{"n_layer": 9, "norm": "rmsnorm", "norm_place": "pre", "norm_eps": 1e-05, "rope_fraction": 1.0, "tie_embeddings": true, "parallel_block": false, "init": "uniform", "init_std_up": 0.0588, "lr_head": 0.0068, "schedule": "wsd", "decay_shape": "linear", "final_lr_fraction": 0.0, "train_tokens": 174500000}
MLP neurons of a small language model. Each row is named by its layer, matrix (gate and up: input weights) and neuron, and shows model dimensions 32-159. Each number is 128 + 24 x the weight over its row's rms, rounded and kept within 0 to 255. Numbers have three digits each. A neuron's up and down rows have the sign that makes its largest values positive.
After each neuron's rows, "fires on" lists the tokens most often at its 100 highest values on Wikipedia text that the model never trained on.

L2.gate22:108138141127110112140130146093127139149143132132145094130147125131156118116074122144168186130111144117173170122106127077095137139104104114123136074096152116099149123165132110134165120117104140153081108093128102093092101087142134160124149131149087113150146107142090183168155140151129099124144168106093124105146092132128118140113135096109087118147117078113101152123130130121152145107116
L2.up22:139131129107135116115114125079118137149166108144157155117135134109104133134097100132132098177107142148141151108116107120138122132106120129135139098148136127137127129116135117088170169085115097123107111096145122089132162081108095145102149135168103124138085109119107153128160100119159104159126140108101118136146155122091161162104140113106139153134109138163124102088137106106154108157104
fires on: "as", " dis", " per", " red", "ble"

L4.gate181:093147137164097137099119113120118120124170140148095093146146180123149167141115174117093126154147135108137127119100163161138154167151113099150143125119141155180129111109167107166069107126121134153129145164151107130152109131133101148106147155117121143142117156140146115106143135109105108100096107163101121116169150168125138101143125121100144063141109150090093093097161110129171130135135
L4.up181:140104142121135138187102124119122150102130164163153148136116085160118159112128148129130144139132114139131119130114120160125064122146179142173138151106096111111172146171142129115128175088113129083123121124163149128110105120109139101130117127142157125149111110161107150141120081122121121092133129159114117125094178115109197144130092109072168174113113150184146145096155113128121122151117
fires on: "ic"

L2.gate214:152129145118124164167116138115084127146134098133120123117167091146161126113152101167102164139150127097127131105122135135111118138160124121143178123120172165143135133114129162124133135132110166120135145087157081135163137100129122131152095081146151096137178068130133119152174130124163085136090124077096120128095090149149133131120106139109111105147156127158112133135134104086083120107096
L2.up214:126117185107129161147149114116118155115125108112117169072149154127125101124141128180105157140155109124104149133126141073124117121162128113144178117115157161152080156103113108116160121104145134129115166085141147099144126130118151138111095153137133113166133100160095127148097099137112141141139145116119147146093122102071113136140069163087114132162130120148082125150131144091105144070125
fires on: "ust", ",", " May", " April"

L2.gate8:099118167104106132162098153146141149147123113137099136122128117097134139157186162144132113115112112092123110143133157134153096123131149135106157149070148136100102112098135094109128112173082098137142138104090165115149127144128108174139134151105172145084098155134109160148108158129126144145089118108125149132163120101134110147157106119112155123091145139114126092164161157134148141133134
L2.up8:105110136132106137111123152144140120132155146108125106156094078105129145109175127105123073112141119131115130110142177130101089159129159121141146104085129128114179151127151093149166123178127079133136152116105134125118126092134121138105150153156132111113133147099092159129097133174112112156095127138139119119128160117181102160154149075139126131126111173115118096146078158150133105153097
fires on: "y", "ul", "ir", "est", " Sal"

L4.gate218:145104132120091091123147132139129124139126161107127171160176184133168196125118142166143074145147144063113118123133138130109140141136114107109094151138122146118163116115144119151124115171133163111161088117089147163116117125124127125142136104164140129162115156132120101162178154104127147100124163153063149100139135152110137128135141122143093126143120167119089164142137148112164151118135
L4.up218:140127122118108174117155117159108093143114106130141139139148165162113159100126159190103130116105145107113093144144096138120165138091126117110096130142142136136120119116118120172110103143177160125159128121129140137132180131145141161100130087140142152146127112160107155128160132097110121095115162136121146064147163149139144096129105133145085119131160112086105126122082146131157165115158
fires on: "ri"

L4.gate246:158116093148139111113119121099130127142128106074089099129093131142181145140128141140157132079085118106103121145148145119141134122123166148161114142136111121094120082122144115128123156145096123094161101184080162154169113116130164150152116135136123133121144151179125144123099155128148120153134114136132092135129111099066139171115135117159111140123140125139141109098108164117140122131153
L4.up246:143144157117112169138109133152114141101161117131134134129110081166139134131098150156076076140139117093130103139155142194138150113109111096101127134155125120140100161144167129160117102121133090148130154165155133119120142120139128121150119150183085129073087093120122160144142150152136123099109134103141129133146084118094127096155100146143123146092115138140114108119166096135082126152116
fires on: " Ed", " pr", "el", " Pr", " ed", "les"

L2.gate202:091125115078107131123155169154108096145147142158128092119119103122090134115130094145157124103121121135127122099120111099126120128159154133105101139119168098107119136109127126148143178140122165100136149140154162086133152134104075109159154109139153094104101156110126131076134114135132142123142108087122152105146129150151124155151143091134120170103137142179147093138115107047094118174131
L2.up202:186129143110146148116131125144118082120161104154126114164194134122094158177109091115122111104110124107112108114121137140150087116142117122142125146162141149098105132131074135106136154119088165112146158112178103101150143171127128135120094114150175162143104110116087112160133105165141124144067123086092152131112092120148132162127107118129118126144170090149163114106149128125126130119129
fires on: "e", " bus", "re", "per", "ene", "ch"

L2.gate169:150118093130149091147135142144094079114077109082094134092106143119127171124154114118145084098131154140093123138094150098126150105134138131140131135150094103126085105114128103156108128113118111138117074093134131110093138106116106128136112154125135119158112143086135149098138124133141087147128118118111071135149078151148150170153098115099131157139101132107098152117095142151184090133153
L2.up169:129127089160117075141112144143098081107118108118121089087125159116115139131142099107132102043144176121087130134112139090111120160160122118140129135130129113131079148108123143099098101140101156116100085166148140095140109107145090090116148166114152098170122160063129163160144143117151098151129090123142109119145116123163148114136118140121165154114108139132115155118158137151173116135138
fires on: "ch"

L4.gate178:124130138131127130111107121114127139142117158184130162120101168130110128155126132150107124137123150156141086122170107106129148088139178139143143144115138177116160149117148108094140162114159100128146147120093128134092089096127119140106143106130119127102140126119154131130169149118146125101125124129097129147162113154159139121142138162170103124118099141160105152123095172078147208188087
L4.up178:123120146100109131144151126146150137093120108119103134104097195090144129131132087142094096111104154144093121138094184107107162154104117176132059123098138095168129138094147179124129143141083115133124107148152115135122138124128150128158106184088132099115149099143145188101115131114108187137133099117144119170119136116087102135124150147157142104136136095108153123093124121141119127181104
fires on: "ated", "ed", " held", "ounced", " received", "on"

L2.gate255:136108125186103121169124142149094096135124113120132083161109111071135137120127142072136127086113092129088137183135143155126084112130103145118129100075101104099113134157124137107144096148132131154160145116158112141120117151096133116146131134159080140119118170119157096130098117137111103144106141092124139172094142106151137147149064144143135128131153122158109132150137131109130164157120
L2.up255:156148122106096132147171142141151132124173118123199115115128129143102113106138152155153111152121121071133121115143138107117161126144109123107152141072166152109138127147160133114103123164128133133095143143071138157123120112162095109140143127132103080117113127169134155145122167084148145147149147120160152124131117094105136135073132088111126131166188130141111147144141157156126143091105
fires on: " c", "ud", "ug", "ther", "out"

L4.gate41:147119133069115090158140168107081121097084124145155084157110129130133121143165088106142131118133096118108153117131156113123108146164133117096136120099101156092109153127152170139143161129150153124103133108122155149170113135138136120164133138141135086106074125134115175181146102097106150118101132108134102130173113135099133134134164118130083118089111144077154087144119172131183135130154
L4.up41:154147138112118134120113094126124120161193123104131115109130129134144096136138150095130127137127151137127148159126169092116133157118110135133169118141139100146141103105094101114131169131161150106116145124126178113120121116111112156151145178111106126115104072156073140098126136097116107148155097116108135140157098173118084091153133176105148183092113138106152099146120154175056157135143
fires on: "f", "ist", "I", " film", "y"

L4.gate100:131109148087111150120110071108120149115123127124146118120107162130119125116131112131167149152156106101110128139129093149122153095101106137151094133156078113141121160119170123146088120168137148145125141165147130132138096120117146103141155092132114126134122148132108151124103122120151143121094099115162091117097178126152181065135077107121161156152085089122086137145139150094130125066111
L4.up100:119121111117152109124111138115124088123136109119078105115053102139118130119095116098137158128150112149137102165145150158105122145137152131105141123141094139119152105138127148154113099149136114122123134133170135144108093155107141142133148141162123136121111149117120144142142119106164184124162129164167109102091171099122128141128191139162168090127141162121175107143141120108152127109130
fires on: ".", "\"."

L4.gate60:163108138125143090166146118140102119132125130117146181134125119122120136123135116129144160135082104105131153087151101154152137114139128107119120101148107098130114138086106160173147094097153140171088100080125131106109123092102114147123091117090125095094106152175127145160151105100134157108161111133104130092167121155132098113102160119145156111148130106119124120131173116152140122117105
L4.up60:152114101085129131141156164105104108153144135176115129107127133140089128109125073093158175188151133138127143155099128134150105075084135155139114109132109135112128129134113116138122139132133117078102123146150148128165060134114118120146148111140092142157175159151165133101133156110069115118125144091147151127121139108157098174120138141109133148136099121068139142118127106131121147132102
fires on: " pl", " Pl", "ont", "om"

L2.gate242:131164091121117059109086108122103130099104098144081101112119105127093125105123109135125136141137105122134113138143108064096111122117088115123142128129114127192105094118198133112131147121163118132110150160145117091128160144148137160102114154133085120080088094129137113130140183109135139121180076140110130124156105132132139105148137102127120140128104158123094111098113152100148138138125
L2.up242:151164146111155141131103116130108133165084128093146088130108139149130149097125092130120129125116118113160129177092120114143135110108152092101101144100140118137159104095152155119098101164137159149169128133166122130125132138076146106123129131104141143129123184159124155147117109138136168085117138127138098114129150098094165075134149141113141127124092120119111070152147150112156094153094
fires on: ".", ".\"", "\"."

L4.gate206:103147134137105107147120134143099143148087137119136172112128086111170099124120145102125068121107135159085115156131123128129119097103136143124164092124126125125146113094131152107111148146141139142117096126142087126132095150129122107165154093124113175135148095114069151095206154102068152150136112074168107136146135159107090110119143090124108156160153113104106127137128140141115149110145
L4.up206:127130183110134151114150136120121127169103131140096181135136100134096149109138141128103114100119106119150093113119137091112120086132139135161137146138103124179080116132138133125120108121150144125109089094141142134193115121126098141111103094138124110151125075123117138152160145171103118168099152139171125131108135162138139144152091083135089140139088143126106092112095098099125083113132
fires on: " Em", "ers", "y", "up", "and", " Wh"

L2.gate117:120154155119148142138109156087114123109089165097172127151112102183081159124117114137117120159091147144100082129161122130096114134126091132172135085168101133104133146163149121129141108075143146106079152143122172105140134167132121102103108131108082114098142114116119121111159151108106086163177112108138165155114166107153147139159086105139113127152166145133109126167090111122126149133134
L2.up117:132132131143134129130140184133098159094117186098130146125109128143141148112116134108132183124132134122109129142132122154111099129135141157116128113117106105158132113114100109123131108110166128148093108098093151092166118087132175124144117124158118132151144124124156114113137141156128163137163113086118135120117162138134192119094161118172131128175123163084148119141070126152172072145139
fires on: "g", "b", "n", "en", " the"

L4.gate87:107159170126141108096146126107144138122160158080124123118128159138134161138094160088107170110099083118135147142129091167162169118120140137139126098149141122121069142160113098143159133164114131144165124145132127098118133095133136101156130146099128146094138108139125151172118114152118163133088139099129137130150116130124119098153114146083166123155152104131169081131154161148102160119185
L4.up87:141137120114149114103086133153155102093140085115135135105137095087124108134161113132131137180120122150161095160145119161123106096131102130163145071103138156138083081144131082145125067136091169125102127146106124136151168118116174109120108122142125134113131153098126144129136133092121157116124111113145117089132107164111084140123155129149114150108115160101132174133119144150138152085144
fires on: " st"

L4.gate226:134085143118107130133110127123132061151109161124159159105104111178087127152166131145113136124114118136133114183116129117137141099114133117142188139069137129120135106089117112146091153120101094168087128105138116147098129079142161102104121150139089072114136126127156097102158115117124118145135135168135109111132158158154129111167135133122123107161133113145089161159099088142131147135078
L4.up226:160113140117167112124110116147182133140133095126142132111150120110165147138142144133127136151147150096154160072174181102135159174184144121081114161134122132153114127104137106079151134118146143143145157132134061135160129116132140107161124141136102110129159088094133147083141108096134152169100109108156144139148137111118138081096100152141141106111081150134090110136138150125126097105122
fires on: "ut", "ted", " Col", "ed", "ated", "ecut"

L4.gate296:119148133143119113126113119126126086131178190171136178111108079113140142134142131123099149119106133155172116123145081128147092134118129128108121111146082102101111115113113103114145116126110159106169088124158130110134104112101134070134111140154135109118154117130089114106123121141111131117103144116114087113151101093141142159120108125074148089137127136109191115115147136103133166111090
L4.up296:112119129129149150118131088135158117161123140156131165149173117155146148147151122094095133145121158137123147131102149055107149135123106079110137079129072080127096157104137129130138101124094144120150162126119129142136183083168145120084075147174103136092163161126133113113144140120123117161133120127105124128100115123116127129108113161119116117110123101137074172079103150145077155118107
fires on: " st", " St", " J"

L2.gate139:126100154130120132132181139169164186157148142134095136157104152167175148079132117104115074143158145154111065107134127150169136124140104142146113128133141157137124168130123154120127135101130079116149146129124093128130089133152148142104144142118115150101114119167139114162142149136119111113203122094103153180114157138098122155145146136121087150129122157090106150101082132075135098129154
L2.up139:114159151137151119124116156136153154118113121104110142171093176168181164116136122124100083114115120155136061135114103150115098121147153142138129112129127202136128129122106117092104135102085094094140165108130081123108086152109133120100138093140152132161112186120068111154134120131148132161169126109089120127104121119155116120175145171106125116148129161120101129109111144089149078107156
fires on: " am", " ab", "im", "ab", "am"

L2.gate316:140172152137137134125140139159157136142060123157136130136113122155142144136123136099155083122111141096108118180166137131108124101153117163144099168159126107152099097144081165151162138147146123162130093138128127155093115124104148122127155101108114153127129132104131101136113101192115119135109117127130124160118148119091116118148086091132123136122137119178112147124147146101136126132159
L2.up316:109113164140141124102108113125126122146097145132107110104115166160140152076126145087109135139113112118106124159138151123128159131108133177120112141136122110145101070108150160116145117152166117125097120158122143077121099129121137155144142127115075141113114141111155113157127105189141122168111151159155127133098148091106144138124116147114158136104126114118118146120110112121083150129094
fires on: " \"", "\""

L4.gate256:141140152128124112177090148120128180162110115120118136130149135124125131117151120116125103153178146133109139118144106141104141110130107117161128137139116202103150140156135136125110116136106071159129126086139120130161116169149128059134155108076161132097095141131129117109150059120125117154141114093094122142154112097121106154168135103122151101126150154070155153113135129119127124095114
L4.up256:145157128117146099124141108117138169127115125126150125149108141137177134155115122133110117161129119106159096092133109127150154125174128091160134111199126172117099108122119116165107113129114089109094132107136115125118144083121141088187128180134087135139121153132124110113140094174161132149114106134109103188132095141125094156120106103103209096151121106075172100095128100138142120134101
fires on: "ab", " Ab", " acc", " Lab", "b", "am"

L2.gate159:132105144132106109092125139118169146157148117145162128106125089125098160125103125121137140144153168143153142102130113126164124126129108132155098145159122116142103113101109149150140151160109142136108107107098140100186150135159148140148111085143177142124106167132135100124139145090122139076118116114089180141073106129126112153105078128073149147093167119146132097155161123145140117114100
L2.up159:118120133147138153133089095163149074123148136148119129133110117131080123127113111152084107113097158178133133145120160129108131148127137122112094156089128126143092138136128157127150089097142080086179152115134115129165180163142107164127131128115113156106120162146163129143141152124140168125116068104125166135168117119124142107129142161117135122095179143139104081138184110133110157141094
fires on: " |\n", " other", "ale", "io", " /", "'s"

L4.gate22:133106122162143106121158103120097051121113130103106162166120127094149136067124149158113134094107138133117141135126123134138136129086127133110139105141077135078084099101128130130130098117121118162185125146145147105164112124106102120134116138121143107114146133152112120109174105142121161106082149116129159138146107116112156148135107162126074095121139120157088141086114158114102125147150
L4.up22:091123088153131132106143151062087126094111113108094126137153096120153162131097116140117117114133150133137124108119163123138145113121151137113117077171079146087077112111109132133130106141125081113099113114167149065137099178102132165145105127139103112146144163161144103112166138145141169123129186113140143146098106130125118129147147125139105106151128109136110116096144153132124109170129
fires on: "on", "el", "ies", "ev", "wards", "iss"

L4.gate8:144152112116114090148118134140082140173114090088105102100109120138147138110142169115141109124151066107121129168109084128171120115121162134135120134120136135075108106148147105117106115159119154108153104145140099133117101168109149106155161146082119111126103127127103196099135103120149167175111125108137104132101139108146150170124098115086095126083166142147137147125140121097110083142137
L4.up8:094151155116115111109129107136116120104162124129110112129099124136152175108101152103126115141166162121164112153166154101156152146155155131130128179123087165101124139129153168088163125139117122152143147170167114072108128181172141154110140130171119133143132157131098168126098106127141143121139126085140116149158104115168097119128129103108129163150152158152136093084156126149141160158156
fires on: "el", "ch"

L4.gate201:159117146083117132135153182105138128120101153162135126140134135137139115089117135124164096134096182089117137169117117165174129115086114105072116114097133105165076141142136104132099140111124102092108089138107116132154111146111151102129122094128115108146147156156124116160101148130157119142114111091156171141116163098159106166142116105169137147119128139130104133123125171132112105167165
L4.up201:117132102144097151106164147100155123121106127114105139092135152132150112142150086139103192129110143082173114151118175159100154194134152153143088096132113101148123146134133103133121140106178101086132101108128135105116161123115137141115100083113170121174164149120140114098106114156141123112125120147149124090149164161128148143176133111101125164155124103113113116118118148124103123125121
fires on: "/", "aw", " +", " −", "enn"

L2.gate142:131126114176120146100133140133134156108170187120109184102113098154103127125144119117120150143132110119122183096139140164158124146153122128128111132153148121131116113104087080149102142164120109157112127097134122107096141165133156151139141176129108098116144105149109135165114156119144142163085114154149145086166156109105075131128125138136154164130119159171105102081083154165127125103111
L2.up142:079110159086097130161126126166135095123158121138115157095145107114133113128142102114110110081111125180096144114142111147138131164126161119137157153157115137123089106126146098120166090142120091088159125110106084147087118116079118120090165135135108122123150061156121108120124131098105122145098110137168110136116161079152113145108141115148114098093129132137125081110116072139112125160077
fires on: "ir", "y", "aff", " West", "ild", " East"

L2.gate218:116144127133113129144109138153136090158126124081122112138098094133133111131101138129143107175115126159135163139100135139124160161103170157109161119124177167147110095134127131145127148112105077112157114132126109139155121148122119120101093105139116140114097118201107143166151115177143139072153105165121131135157094106054129164145106150103091126068144101157121112125097151151114140109110
L2.up218:115151128164140111145114100081142132163105097163109129090113103142111158128092140112089140136140134134163119128132121152159116123111128139103113097094105122134126077124142117122149109122111135108146073142096103110152115159113108123114135150149150102100098133098165167121074097140147137121131158203195134120120132139126142110105118145150103115090130131180105089144146163074124145151114
fires on: " v"

L2.gate43:107124173119128091106116081160119178127076143142120118135086106101138180116107096136150118132118120087108137134135109115104134150155112111131150105070158128114161146152178150110131167141124144109156135159135145119089125121144114103142155154156129115133136168104092116132108125095132163128120150088076111103136202127105121096129107126152087112129157155117087121085157117107141126120134
L2.up43:161161144137122149133122148146143135080098171161107142157160114156097133118128147085129119138127149116128088131145118148118130075120111146116090152127072143108146124154110106117096142127148135106127119089164119144131124098095145102156127173114097152135113144104091108095106119110120107144104077152121139111094132143136166160096094138149166126091134153124135102163170147115139160132150
fires on: " y", " Y", "ul", "Y", "ic", "in"

L4.gate120:094126119121142138137163103161110171124121086158106130147128112177091095089138101147138111145166107146121108133105105137111143122149133148103150153108181143172099141104131156152106116118124119109092131094139108120097165136142134161129141125109123164110098131068166184125146119145109120104169147150129125116124148164126129083139105126174180157138141135112145088126087156177121134107162
L4.up120:115137146109108129149058136104115083121106134167121164140098110143146111180121136131135148122148119142138149067153113159120142141153185116123111164115132113157102139143091106121161115119124106118093145114099127139150171129094088165110128154123168136133152174147112134130113094150093133110103095122115099157118125145151073149125107110103100083160134146115130155131105097152134104143099
fires on: " le", " L", "al", "ar"

L2.gate153:160154110119156156112149118159154101143155137121157154106132166093123122127120140088127131116101132114136163154124112086155134120173135158109100099153153127133109087149141151154112129135110099152101131114143172121086097167087112142147103130150157091142155119095172102144097140109100094165134130114176161099097119155083132124083136179115144142079097107102122123127150151101130140104104
L2.up153:143111145119153109090106140151134140130153136112085106103126113144138126132167119119103171142158120120152126149114078125157098109126126134105111078144121121124109099142117116134106138153150139133125142123150148106172125129121134117078079118113151116159133113122184149123133107132137128148168185122122104125095084177086103098088133122141126134124157124120103119141136142094078133188123
fires on: " com", "On", " add", " On", " num", " Play"

L4.gate1:112106131153145137110143089143121137119122089143128110087132145126124129109124138128127131119168163133098142133136159143126073158158169130173146143094106172146112112117133121121107163150137141153131137139105119109110071103119099134137124141108085137110119140104142140151130128175152144162169158118137097107137100125102168165112081158123123158086132103114105114114131140154112133140137
L4.up1:127120115165115113155129126122134138083126104158161148077132174145156198110121119096122126096126096173140081116121158143133130158139129124107146093143120081172124125128155148096147142186091138149126085128102100106115112062108109136084133130150127132114095134118130086133099143144101105149116123180134106163107122130142141113130120106117161097166137160126095129118124083117114125122106
fires on: "\"", "an", " released", "as"

L2.gate67:133133126140093104127134099108172132116144066109117098113117113149146110117107163139103135125110127113122144152141140111111138149108112125155145155128120099114159162153113130162156157128093182148131137132114111133106109128184148137100089099125087105115117170135172113121170135112121142093108141167112131175123105119138131118123124117139147126101107112101067131145130105129142113145053
L2.up67:139116162217118112155153149168093157119149103116132123125100102128109098171108151140134122124094153126144098125100149090091081161143127097129154165107111139109144131102126120106159121128159116148111121180091156102111089130147164114115104138155170146100132169172129179136137134132099112136140099123137128098173144122109132097124137113141097124141132129134111141182133133129141125170104
fires on: " c", " at"

L2.gate249:120136158149145206105132160095152136166146145129127107143116100128113119153166113119092142080147134124118123120094120107113153141158166135085141136138102103156167122139106106107149080110110095096052089127113154124129123128119103144149097115148103116132157112159128141083137147141142131124121126108125151094065121167099119142133118103152156097160152132153166094115109125133155152099104
L2.up249:147124099127133111170129134131129174149076132133136098104140129156108156129133116101132123169113136160154121127098088119078120148146167144154134110182121084117151133094105124122126151133162143150066109143095136098149148143085151148128141128156120079145142086170109162124127124151125109120117145102121142113151139114137136140154076107152096161148176165107128128127131120151151145129142
fires on: " tr", " ro", " p", " cl"

L4.gate158:096157136179159156156150154105196143094128107167116161133158136129148120169080160143175156122118123118161149133129112116121102118098082140134161122184144114103114143103144130116108116083124146112095142149120160096125148142106129067102134093090146123133120132093131159149141158145140151134160134113151157122124118164147127087141141157150094113170087118181084167117134139121160127125122
L4.up158:102138108121155123128128135173131124128178095142133155105152151142127108122122107135153116135104114125189108112089112097129160135162131146146111102128140106096139127089108163122168133118110116164086108138105104110149142169139109120112132163131158143198100158155120128094164068135120116139142130167122105127148117184101149085140152122126098158105108138099180117137186122127103098106096
fires on: " ext", "ar", " some", " consid", "em", " any"

L2.gate262:122152129130139096102159144121110148160137125123125186120146177102149130121119134130107157096159153183101134135124159123123122079145168133128154099122135140106130109116151116123140113113078158129092160149106124152132094132095156126142156151161188140144120138140124107138153105103116131139114160099159094140139136135102107095162111077116097158145141135109147065164120125157114121143135
L2.up262:146095112105148067119134151139134101147157149158158128133163115093158102116086144110170115102135133165101163179129141072114131112130125106140150109125136114147110128136155105146143129137133175095153112155116119132147086143147107113122196129161123120089163139109096143139103100118107141201119160108147134109142111166116139102105140116149105142116125141128150111128100172150106126151101
fires on: "y", " ev", "hy"

L4.gate303:078087183123116146116059160105137133154103090120150129127133148121133106073106127087142147163123135127126119164166143134158144133107135142125155148143128150166142114163114099164141144108147167132132153153130175103144148079112078115106139089135126108073131117118130095097132134143160122149085127144138139138126139120123133103088124097135133152115081142116096117141157099129096164079156
L4.up303:114135156141118102174178086117131057154107129077135149136129155100135166099140102103147101139096152117172080141157146103118154148119128140123132108099116136182143111070132118148125152158158130117093131096126162121112110157077110110132126109107156139118112116126174100135105109119143112173080161106111090112114141128135129107111119091138114132124078108173144102115118164157125141111132
fires on: "\"", ".\"", " Japan", "\"."

L4.gate38:123117154142159123135087149142166126135103131143143164125149105175138161099126172159144111094061098137094124118136143116094135123101060117137116127119129130119105121128139155146124131135143144148099104157100172126100137134099171150134122138100094146107178146107158144100104140188162138146123084141148131097137102073159113109137063130142141128097135119143092114157104141157138110151132
L4.up38:083122150159134127124100126114109098115126155105096122146085123117167151147118157135097126120128144110137129115107114111132107138106113129088153100136082092145131093131156120145141124146111142120169083161107117140129121138110132147161123061141125154150153157093143123110119113145117144163084088160123135148143135098101156097178124146119058141170100091168105113124108115123109160152158
fires on: " I", "\"", " \"", " ["

L4.gate167:164114111120119094147136130138116120152097103134107190128109106112126080139146150115125120143144132138137120143141147119145154161119133152127120155106159108141111144149130122144127116126115142163117120140107186149175142128097174123132117148142137134151155096137110123156134126119163141105155142085171099112112098135108109169148083078091112149066137158145117145146109140186131123134108
L4.up167:104157126118159122085144139167133132137112114164119156150100119146169124145155134165166186150106102124130099148148164109066120128099158115137120084124108145132118145124142103124133115079082141166147121090123085166150128142136114111146131111167125134101151157091092117096133097112113103108095081130116158127108154127101145118098092112054137114084117097094152100134112111150115125139165
fires on: "–", "/", "|\n"

L4.gate106:106098118093144096161118091130118110130110107096136126156092138121146103117108153098105122151167110103138088128141118123158137133129106131084103154113105099133132107197112139093109155117097146129146093062139098137146124175119132162149123134135142091127101164101119106087140101132132119176167139127190126114096151137122101151162097131142133109138084120152100114106137151146092122099151
L4.up106:169124167172134093135115119114107135173150142086079171157094099114130138120146128104120175130144129080112132090090179125127133127120132139137104134106144111131115114149124106136110100072102142152142114119108118106176102151119138132151129128149143147120143093091149119109123092139117128123099128096122140151080120131152131127136140149147165080126120133142177136117138083124101176173151
fires on: "al", "el", "–", "ile", ".", "ele"

L4.gate133:174096124145102129158122126166088090147103096110136104101141120109152120118166165082133074135150119159118094149093160140094120156157156094142090125157124111119125156076150108139086096114089101155092125123103101139138105119151115082153142091152143150118126099108147124201140150116145128117121134120130156192142103102133116128123118136148125147117126138113144144145130157111097154121140
L4.up133:119100191135116117122123169158133168144161102125114125131146152143136125137154119109108145114133131091130156122068126096128130162131180118118098091166130144185112148151158096177091117137117116117106132139097153159162148126132113112134123103094085087114111102151114161152164120152110148139132181111118125167179093125151110118102095113167124161125088112159122144126164075145152145098097
fires on: "id", " show", " book", "ind", "ack", " song"

L4.gate190:136160110101133114112110143106135141160123150139114175153122122126119141102082144112134106188132175175121085120134156134108132129134129114134144160134081164121132114118151132078097142109157136138122138097130144149113096125076118130085127113129136120150120121138110155127103143146176129153143114200147167126150104145107103117122140130131111093120190103091154093131103148099174165108089
L4.up190:173124166137150129105159151131174143183142106074110137115124136153156129143121122152133113126119157130142169166109109133153192103102153128133083106161092081109114099122115152156116150118084104110135129187140114152129154127113121158108121122152185105092150117102170174126137111106146115123114110167129139151131125115090141161116149125125101148098143124132145119126101147112172117127133
fires on: " v", " rele", "our", " ann"

L4.gate314:119136131129115112135139147137105102118132164125113074104100092113157157197127126088176122136146134152108111174131144116107111137153123103166129112139135096105104191080176100128124137163111110096121090123099103152124113127153151156106117147150102129113123087135132152119098112143124092083117155140095117130158113146117133135085169081116084144106150119124109119136119156133132116156093
L4.up314:104115077109128149103135153167128126142131156119169175130121099171120116124150146155146161125095115125155142140117161145120133135100133098111121140123118152141123096158122162124140163070146103128145121132107138106161109142141100141153186148105118124124124159137107172138169083121108139097117074102129134052099096178092120150143136142115154127131139151118140135136149089135119127144148
fires on: "I", "ice", "is", "ep", "y"

L4.gate310:128099080130150136141158138133105130153165113108117119150068146144139124131086148154124083128135128150143120137136106133118104129200139148131129156118104132137179097113101150170143104145139164150137103118162121094141102125148130120138105148147096137147120152144095095142159139120116123167148158144122073132105129122115109099085089124185125118141159085142137142098146121109102144117159
L4.up310:118115121117102101117142122184119131155144100089131109124096121121124123079181162123082115115102110106166122125130160111123113128163099121095153090117111107116084076125125134136128100150136114116139123111132133120087104141147143163103067138107162106148097158137115138159135099118083129155117093113164085143132099125133149120121128151195144099142158117125080168151117129114130133180128
fires on: " c"

L4.gate287:086131149104107123108156116136129135144104140136102078132125112169122092132156133139149140175127086154094124171172138104151134088169127117107149106140129111137100103119123121134110106122113134103104158116127121100151134146145110132145137156115113124109137084181138141106168091106135153143111107114157124138135097109157140131127127088143129092105112134152121079151143172157080110096160
L4.up287:118137141124142153077192150136095120135153117102137138116147132104123108129124111128097103160110112129162096092160124122128091133126140146179106131147130090104102087153118094143110123171185117132114138097116094103074122106088135149131145115098111152148109167170129111135100130119155143099127152131148135125147119183158104151154113152157089119110149095105166153117137100115130115144067
fires on: "or", "ist", "le", "ar", "en", "al"